config = dict(
    n_head=6,
    bias='none',
    init_std_qkv=0.0159,
    init_std_up=0.0159,
    lr_head=0.0114,
    final_lr_fraction=0.0,
    seq_len=256,
    doc_mask=True,
    dataset='wikipedia_en',
)
MLP neurons of a small language model. Each row is named by its layer, matrix (up: input weights) and neuron, and shows model dimensions 64-191. Each number is 50 + 12 x the weight over its row's rms, rounded and kept within 0 to 99.
After each neuron's rows, "fires on" lists the tokens most often at its 100 highest values on Wikipedia text that the model never trained on; "fires after" lists the tokens most often just before its 100 highest values on Wikipedia text that the model never trained on. A number after a token or word is its count.

L14.up356:57 53 33 36 56 49 46 55 47 61 63 44 45 58 54 49 56 57 33 55 25 46 58 52 52 55 60 58 40 53 54 37 46 37 43 37 49 41 65 65 37 44 59 49 62 53 54 63 58 65 40 48 69 48 32 52 52 45 31 68 68 42 49 40 37 54 56 46 27 28 38 39 52 56 49 52 69 61 56 67 39 56 72 49 33 58 77 33 73 36 48 53 37 39 65 70 53 41 60 66 38 63 48 48 32 56 44 40 53 36 74 73 40 65 66 54 52 62 39 72 64 61 68 34 38 35 49 58
fires on: "0" 60, " " 12, "1" 7, "5" 4, "9" 4
fires after: "0" 28, "5" 13, " |" 9, "4" 8, "2" 6, "3" 6

L9.up483:45 56 28 50 65 48 39 52 51 61 54 79 58 30 64 63 37 45 49 43 41 33 57 45 37 53 75 51 47 39 44 38 41 69 42 49 58 62 51 60 32 37 17 39 43 49 33 52 28 50 54 61 47 55 34 45 56 47 64 45 51 39 57 43 29 37 39 68 37 48 48 74 59 71 61 66 56 66 54 62 74 56 55 55 52 39 54 50 64 54 40 48 47 47 57 42 38 39 59 52 35 67 52 65 45 54 54 32 44 38 63 49 57 44 25 64 42 47 54 41 50 56 54 54 48 43 59 42
fires on: "9" 54
fires after: "1" 55, " |" 5

L8.up181:56 60 30 50 46 38 55 49 50 55 41 57 58 45 35 66 60 34 71 44 44 46 57 62 51 55 52 46 52 58 65 44 62 62 75 43 61 43 22 57 55 42 59 57 58 69 59 41 37 61 71 50 47 39 56 45 59 48 50 53 49 62 45 36 45 36 33 39 52 41 40 27 51 61 26 40 44 31 62 37 46 46 44 45 29 69 63 45 46 38 59 48 26 26 47 45 39 52 41 74 54 37 74 66 30 56 52 59 51 48 49 50 35 68 75 29 56 42 55 62 43 51 43 55 30 73 59 37
fires on: "0" 26, "2" 24, "3" 15, "1" 10
fires after: "5" 16, "8" 15, "7" 13, "2" 9, "3" 9, "9" 9

L12.up206:45 54 56 46 53 36 61 64 61 60 61 38 50 33 48 51 50 78 49 43 35 62 37 46 63 38 42 53 57 51 43 51 26 36 66 48 49 56 23 36 51 52 36 49 49 42 51 62 40 60 48 50 44 41 67 58 62 45 53 55 50 26 51 64 40 54 57 19 60 68 36 34 76 54 28 49 38 55 46 69 55 55 53 41 48 59 59 29 26 58 41 35 37 55 61 58 64 51 59 48 43 56 58 40 34 68 50 34 44 50 55 79 34 57 48 46 38 54 63 41 34 27 62 47 45 84 68 55
fires on: "2" 19, "1" 17, "0" 14, "R" 5, "ip" 4
fires after: " " 55, " \"" 5, "L" 5

L9.up96:56 59 54 54 35 46 40 45 51 72 57 65 52 37 52 79 56 78 46 57 71 26 50 60 63 60 48 45 51 63 72 47 59 20 43 45 51 55 28 49 41 60 51 50 40 45 31 67 52 46 41 53 34 53 58 51 31 56 65 47 47 58 43 44 53 58 38 43 54 34 59 42 45 28 47 59 57 52 45 40 50 49 52 45 44 52 48 55 49 51 43 40 49 70 38 31 58 56 67 40 53 18 21 59 58 56 49 51 32 35 61 49 55 50 51 45 49 75 40 62 64 40 49 60 61 41 52 27
fires on: " " 63, "1" 6
fires after: "," 49, " " 9, " March" 4

L12.up181:56 56 55 42 37 40 50 44 60 58 33 57 37 42 44 40 68 49 64 53 40 34 52 59 43 38 41 46 47 64 41 49 36 57 57 43 42 81 42 65 50 39 45 23 54 41 66 54 50 26 64 56 30 19 53 57 51 33 23 47 30 52 52 56 46 55 60 52 71 47 60 65 51 49 64 60 38 58 57 40 34 32 60 53 61 51 49 56 45 53 42 43 45 50 60 55 44 39 52 71 28 48 52 36 37 50 48 65 42 48 42 35 49 19 57 68 63 39 29 55 23 47 43 73 29 32 48 56
fires on: " he" 38, "n" 10, " B" 6, "l" 4
fires after: "," 23, " when" 10, " Dun" 5, "|" 5, " Ser" 4, " sur" 4

L12.up62:47 59 33 42 56 41 45 67 58 53 33 65 53 43 34 50 65 61 51 57 48 61 43 65 52 46 53 54 49 63 65 59 22 30 38 40 54 68 63 49 46 64 33 66 27 46 43 25 57 62 32 42 68 58 65 56 43 67 50 40 43 47 52 62 55 73 73 35 53 33 43 71 43 38 45 57 43 77 42 51 71 51 39 45 50 59 52 39 46 57 52 55 54 34 35 51 79 50 58 44 53 58 74 35 47 49 58 23 43 46 55 59 59 45 53 57 35 41 31 59 64 80 39 68 25 57 57 38
fires on: "2" 36, "1" 22, " |" 19, "8" 5
fires after: " " 53, "1" 13, "5" 4, "8" 4

L8.up455:44 37 36 40 47 64 58 44 32 49 50 61 18 40 56 34 64 43 70 37 50 54 52 53 57 40 65 39 45 25 72 67 51 54 39 39 46 50 44 40 53 52 47 52 62 73 38 41 38 31 66 55 35 49 50 54 68 31 47 72 45 76 67 45 55 55 49 45 41 52 52 59 60 42 57 55 57 48 61 63 78 49 51 58 67 56 28 56 74 34 59 39 67 49 23 30 42 33 53 37 42 66 55 53 32 53 37 30 52 45 57 31 26 40 56 43 58 60 39 66 39 66 41 32 41 57 69 51
fires on: "9" 47, "8" 19, " Tr" 8, "7" 8, " tr" 8, "6" 5
fires after: "1" 19, "8" 11, "9" 11, "3" 8, "5" 7

L3.up199:43 21 52 43 32 40 15 53 34 60 50 49 50 38 44 42 62 35 50 58 65 52 44 55 45 51 48 70 51 37 54 34 66 48 56 37 37 43 31 50 57 30 70 55 48 63 70 63 39 49 37 42 52 41 66 37 46 54 56 45 35 52 51 49 62 74 46 46 62 46 46 50 71 71 45 46 44 53 51 35 60 25 58 41 46 61 54 45 46 40 41 52 44 47 49 50 46 59 51 48 66 34 49 35 52 44 56 62 23 52 48 38 74 66 46 66 69 31 47 48 26 54 50 52 32 37 47 46
fires on: " –" 34, " First" 11, " Second" 6, " Russian" 6, " term" 4, " Premier" 4
fires after: " |" 44, "0" 7, " Russian" 6, "," 4, " was" 4

L14.up206:44 46 55 53 26 66 68 73 63 58 64 45 58 36 54 51 43 36 48 62 56 50 47 47 32 48 52 52 51 57 52 49 54 63 19 51 64 70 60 46 54 40 59 46 53 43 52 46 70 39 55 52 62 58 59 41 23 33 70 43 70 49 44 34 55 28 40 44 35 50 58 26 54 23 38 76 57 64 56 44 70 52 48 40 44 49 39 46 35 67 36 21 24 61 40 60 38 58 63 40 68 44 45 42 54 51 36 40 66 58 48 60 65 34 65 73 39 70 55 46 47 45 52 68 68 71 64 45
fires on: "1" 55, "9" 22, "2" 9, "8" 5
fires after: " " 55, "1" 14, "9" 9, "0" 9, "8" 4

L8.up124:20 49 58 57 46 45 37 38 31 50 49 78 49 57 38 48 49 40 42 46 58 43 20 64 30 46 60 36 34 39 47 56 51 36 42 39 51 40 43 36 51 41 85 64 59 59 57 41 66 47 69 24 53 45 52 53 58 49 30 49 35 36 56 64 64 44 38 53 61 31 56 64 48 24 58 72 34 37 46 39 48 43 36 44 44 54 42 41 40 42 51 54 55 49 64 53 55 47 45 52 42 44 56 42 48 39 57 61 67 28 42 56 52 65 49 52 72 55 53 45 39 31 35 55 70 40 61 36
fires on: " of" 25, "7" 12, "8" 10, "g" 8, "6" 8, "4" 8
fires after: "," 39, "9" 6, " University" 6, " Al" 4, " Party" 4

L14.up87:44 68 36 42 42 52 54 54 58 57 71 69 61 45 38 67 55 59 42 52 35 43 40 46 54 47 44 23 42 50 50 63 58 68 49 57 68 44 73 56 34 48 35 36 59 43 62 46 37 54 69 40 47 38 42 65 46 60 64 71 54 54 61 73 31 40 39 44 44 68 34 52 48 57 32 62 26 53 41 47 31 60 29 59 67 48 67 50 35 52 48 36 58 53 39 63 60 28 42 44 46 27 40 67 67 47 39 50 34 32 53 38 57 67 32 60 27 58 27 42 58 42 47 52 79 53 47 38
fires on: "1" 22, "2" 15, " (" 13, " O" 8, " " 7, " D" 7
fires after: " " 38, " in" 7, "-" 7, "io" 5

L9.up162:66 20 30 66 41 47 49 43 76 52 09 60 49 50 49 51 65 52 60 51 55 52 64 42 52 51 56 73 36 69 49 62 37 45 50 64 63 25 53 56 39 48 76 41 48 27 61 58 43 57 55 47 43 31 68 51 42 61 47 62 46 51 53 45 61 29 44 34 39 51 47 55 65 48 59 55 40 71 52 54 44 35 55 46 35 54 62 44 69 61 49 38 47 42 51 51 56 47 56 40 49 25 22 59 60 85 37 30 53 60 67 40 53 50 53 60 46 49 49 50 44 52 43 52 41 64 70 33
fires on: "2" 24, "1" 17, "5" 5, "-" 5, "ou" 4, "4" 4
fires after: "3" 23, "6" 13, "2" 12, "5" 7, "," 6

L9.up232:27 46 31 47 54 37 32 49 31 40 60 61 61 51 30 51 27 30 41 38 51 64 43 41 70 72 43 35 56 55 64 52 49 31 37 43 48 38 46 78 43 56 67 59 62 56 50 58 44 74 54 55 71 48 47 54 49 48 37 48 49 42 38 67 56 64 45 64 36 58 49 69 68 46 70 65 43 47 46 60 41 51 32 51 26 47 44 41 54 54 68 30 53 45 43 41 60 58 52 47 64 61 48 56 59 53 49 36 34 55 59 46 71 59 64 83 50 63 43 43 50 34 53 70 59 56 44 56
fires on: "9" 37, "7" 17, "4" 14, "8" 8, "5" 4
fires after: "9" 75, "–" 11

L11.up437:38 31 37 31 64 46 50 42 68 86 59 47 43 45 56 39 71 49 68 59 40 40 37 56 24 66 52 49 52 35 49 61 52 44 41 53 53 38 58 50 38 62 25 47 52 53 58 42 53 48 62 67 51 57 56 50 38 55 50 49 50 57 51 42 36 64 57 37 48 43 32 26 24 47 54 49 50 56 54 47 59 33 09 41 44 35 62 46 50 33 38 48 69 53 47 63 55 44 54 25 65 67 37 44 64 36 67 59 52 53 60 42 69 34 34 79 56 45 66 35 46 42 38 49 52 59 54 47
fires on: "2" 39, " in" 23, "1" 11, "'s" 6, " In" 4
fires after: " " 48, " was" 6

L14.up285:67 58 35 48 57 48 48 14 57 64 69 54 42 34 67 53 71 62 73 63 54 49 61 47 28 64 44 53 40 47 57 63 61 51 63 44 50 58 45 37 66 41 59 53 45 62 61 40 30 51 60 57 34 48 65 43 40 33 69 49 43 50 50 65 30 71 28 44 57 49 20 54 50 64 69 52 35 64 42 43 49 56 46 77 46 38 60 55 74 25 60 56 53 35 41 62 36 49 36 39 37 35 46 33 46 51 49 29 65 49 40 59 52 40 44 43 64 38 62 58 47 46 52 74 57 38 35 34
fires on: "-" 55, " |" 21, "." 5
fires after: ")\n" 21, "\n" 20, " ===\n\n" 5, " China" 4

L5.up190:69 45 58 72 26 31 38 55 56 40 44 37 45 63 61 49 51 50 55 37 43 83 48 80 45 39 58 57 57 53 29 46 47 50 49 51 35 28 42 45 39 62 71 41 50 53 40 37 52 63 44 37 38 44 41 30 62 58 53 65 39 49 42 42 50 44 66 47 58 54 53 53 56 27 31 39 52 53 53 56 46 42 46 57 57 63 45 53 59 34 57 68 51 42 45 54 60 65 67 68 51 33 36 57 44 69 73 62 47 50 39 53 20 42 52 57 47 29 22 41 32 29 35 43 54 41 36 45
fires on: "°" 16, " m" 15, ":" 15, " mm" 9, " °" 6, " in" 6
fires after: "0" 28, "3" 9, "7" 8, "5" 8, "8" 8, "6" 8

L8.up4:39 55 55 56 38 40 26 67 65 61 42 55 66 42 36 57 57 37 57 34 58 64 21 69 50 49 50 56 48 59 63 46 71 53 45 33 59 52 66 46 45 56 44 49 67 67 66 58 42 41 44 54 64 55 35 62 21 59 65 48 56 35 44 53 49 59 60 45 39 33 45 44 49 37 59 57 67 33 38 69 35 63 72 40 60 34 36 45 54 65 65 37 41 48 47 27 37 63 51 45 50 64 47 51 42 52 55 40 41 51 57 57 43 14 55 38 49 52 38 46 49 42 42 84 42 66 67 51
fires on: " " 77, "2" 14, "0" 5, "1" 4
fires after: "0" 15, " August" 11, "," 10, " January" 10, " early" 8, " May" 8

L14.up453:77 46 70 66 55 41 38 61 42 74 46 51 47 55 38 54 65 57 50 31 32 42 38 27 49 55 39 37 48 45 49 51 45 63 54 29 59 46 48 29 36 57 42 45 55 45 54 63 65 69 43 54 36 57 41 24 32 50 45 78 67 53 52 46 47 39 52 54 37 40 15 38 34 73 65 53 49 53 66 58 37 56 61 40 55 45 57 60 67 40 39 42 32 33 56 75 61 49 56 50 40 56 29 66 70 63 54 65 23 49 51 34 84 42 65 34 52 59 44 55 54 60 39 53 54 59 42 64
fires on: " " 83, " known" 5
fires after: " |" 71, "," 6, " is" 4

L7.up556:28 71 55 57 42 47 62 65 49 37 34 44 57 58 49 35 48 61 40 52 49 40 46 59 38 22 52 33 54 51 55 25 51 41 47 48 41 59 35 49 49 27 58 60 50 35 47 64 45 47 52 48 37 61 52 45 45 59 58 34 52 49 51 45 49 49 44 62 69 55 70 59 67 57 74 58 39 42 26 52 62 25 47 54 62 56 50 57 46 36 49 49 70 39 54 71 49 74 69 45 51 48 59 63 45 67 68 32 67 73 57 56 54 69 37 74 55 46 48 32 60 28 46 40 59 44 46 31
fires on: "9" 44, "0" 30, "my" 4
fires after: "1" 43, "2" 31, " " 7, " S" 4, " C" 4

L6.up529:46 45 60 54 78 57 54 76 61 49 60 47 67 51 42 54 57 55 71 51 57 46 39 45 46 54 58 59 53 48 45 50 33 48 27 40 47 61 47 64 57 57 44 36 69 34 58 41 44 53 65 60 41 57 49 24 59 72 48 61 65 45 50 55 50 46 44 30 53 49 34 71 44 55 48 51 54 47 49 61 61 42 82 53 58 32 30 58 51 57 35 67 54 59 65 19 47 46 39 68 51 34 55 51 47 60 57 60 45 53 40 42 90 58 37 59 49 49 60 31 53 43 71 49 48 30 57 25
fires on: "0" 44, "j" 13, "z" 8, "H" 5, "1" 5
fires after: " " 49, " Mar" 9, " B" 4, ":" 4

L14.up59:57 40 56 58 63 34 51 61 61 52 68 36 52 43 41 34 53 43 60 42 55 50 38 58 38 43 70 45 26 64 56 65 54 32 37 40 37 52 55 48 57 30 43 72 60 65 37 35 67 38 70 49 41 42 57 40 62 72 68 50 54 41 58 34 69 60 56 41 41 60 39 48 37 37 43 62 66 56 47 45 46 51 39 48 57 48 59 58 62 49 35 64 72 52 26 46 40 53 60 53 48 51 55 49 55 67 51 56 50 43 63 68 52 51 54 52 68 53 61 47 23 28 46 42 37 36 43 55
fires on: "." 54, "0" 11, ":" 5
fires after: "0" 27, "9" 10, "5" 8, "3" 7, "1" 7

L9.up381:26 64 31 42 54 69 64 64 36 40 63 58 61 43 38 41 42 59 71 53 34 66 55 61 62 72 61 28 53 53 55 41 44 52 40 56 53 41 45 25 39 54 56 30 62 36 61 62 61 46 74 60 21 64 60 53 44 48 65 58 44 43 52 56 70 52 64 64 44 50 27 50 60 59 28 47 48 46 58 46 47 43 48 31 43 60 31 24 49 68 50 42 41 61 21 40 50 26 35 40 48 59 31 60 39 54 50 63 64 60 42 56 47 40 54 37 50 41 52 40 39 37 62 51 48 71 43 42
fires on: "1" 25, "9" 10, "8" 9, "un" 6, "0" 6, " expl" 4
fires after: "9" 37, "0" 18, " Y" 4

L11.up518:47 44 50 32 51 63 38 55 71 59 71 51 47 48 44 41 45 63 68 43 48 53 60 49 52 56 67 64 36 62 51 43 45 57 36 61 48 41 40 68 69 65 38 49 36 57 41 50 52 55 54 41 33 19 30 58 34 59 49 52 34 37 53 40 36 46 81 48 49 59 50 56 40 33 39 40 43 31 58 54 53 39 35 42 38 43 73 64 43 40 56 49 56 42 53 73 63 53 34 29 41 45 37 53 44 60 51 70 44 75 39 62 42 26 49 42 70 44 69 37 60 66 56 57 52 53 73 76
fires on: "In" 40, " In" 15, " released" 8, "an" 5
fires after: ".\n\n" 31, "." 20, "L" 10, " was" 9, "===\n" 4

L12.up344:66 53 84 55 50 36 47 25 47 58 62 49 39 76 74 50 72 34 69 40 31 44 46 54 28 26 52 37 49 56 53 49 46 67 42 63 45 50 46 47 44 54 64 70 38 37 59 35 39 56 38 59 65 65 39 59 65 64 39 38 29 54 42 58 56 59 58 41 68 57 67 44 38 69 37 45 46 47 46 51 40 35 52 44 54 40 42 55 45 49 50 56 54 53 33 33 42 36 52 39 61 45 44 36 49 73 55 44 31 28 50 78 47 52 63 54 64 38 56 71 56 51 40 78 53 53 53 31
fires on: "9" 33, "0" 14, "8" 10, "″E" 4
fires after: "1" 27, "0" 13, "3" 9, "8" 8, "5" 7, "2" 7

L9.up262:61 78 51 57 60 56 47 49 34 32 50 54 65 46 65 27 34 61 51 35 44 44 55 42 64 36 49 40 42 61 51 52 47 39 12 62 73 56 41 63 34 38 45 44 66 46 46 65 54 60 61 61 23 58 51 39 53 57 77 52 63 35 39 63 43 46 65 71 34 59 54 51 42 50 54 36 37 65 61 57 58 48 49 49 52 61 49 43 36 45 50 48 47 72 41 57 59 40 69 23 43 43 62 36 39 54 42 37 51 45 60 41 53 74 43 42 50 70 36 64 57 50 49 32 62 52 64 56
fires on: "1" 37, "0" 23, "5" 9, "9" 7, "2" 5
fires after: "1" 77, " " 8, "3" 4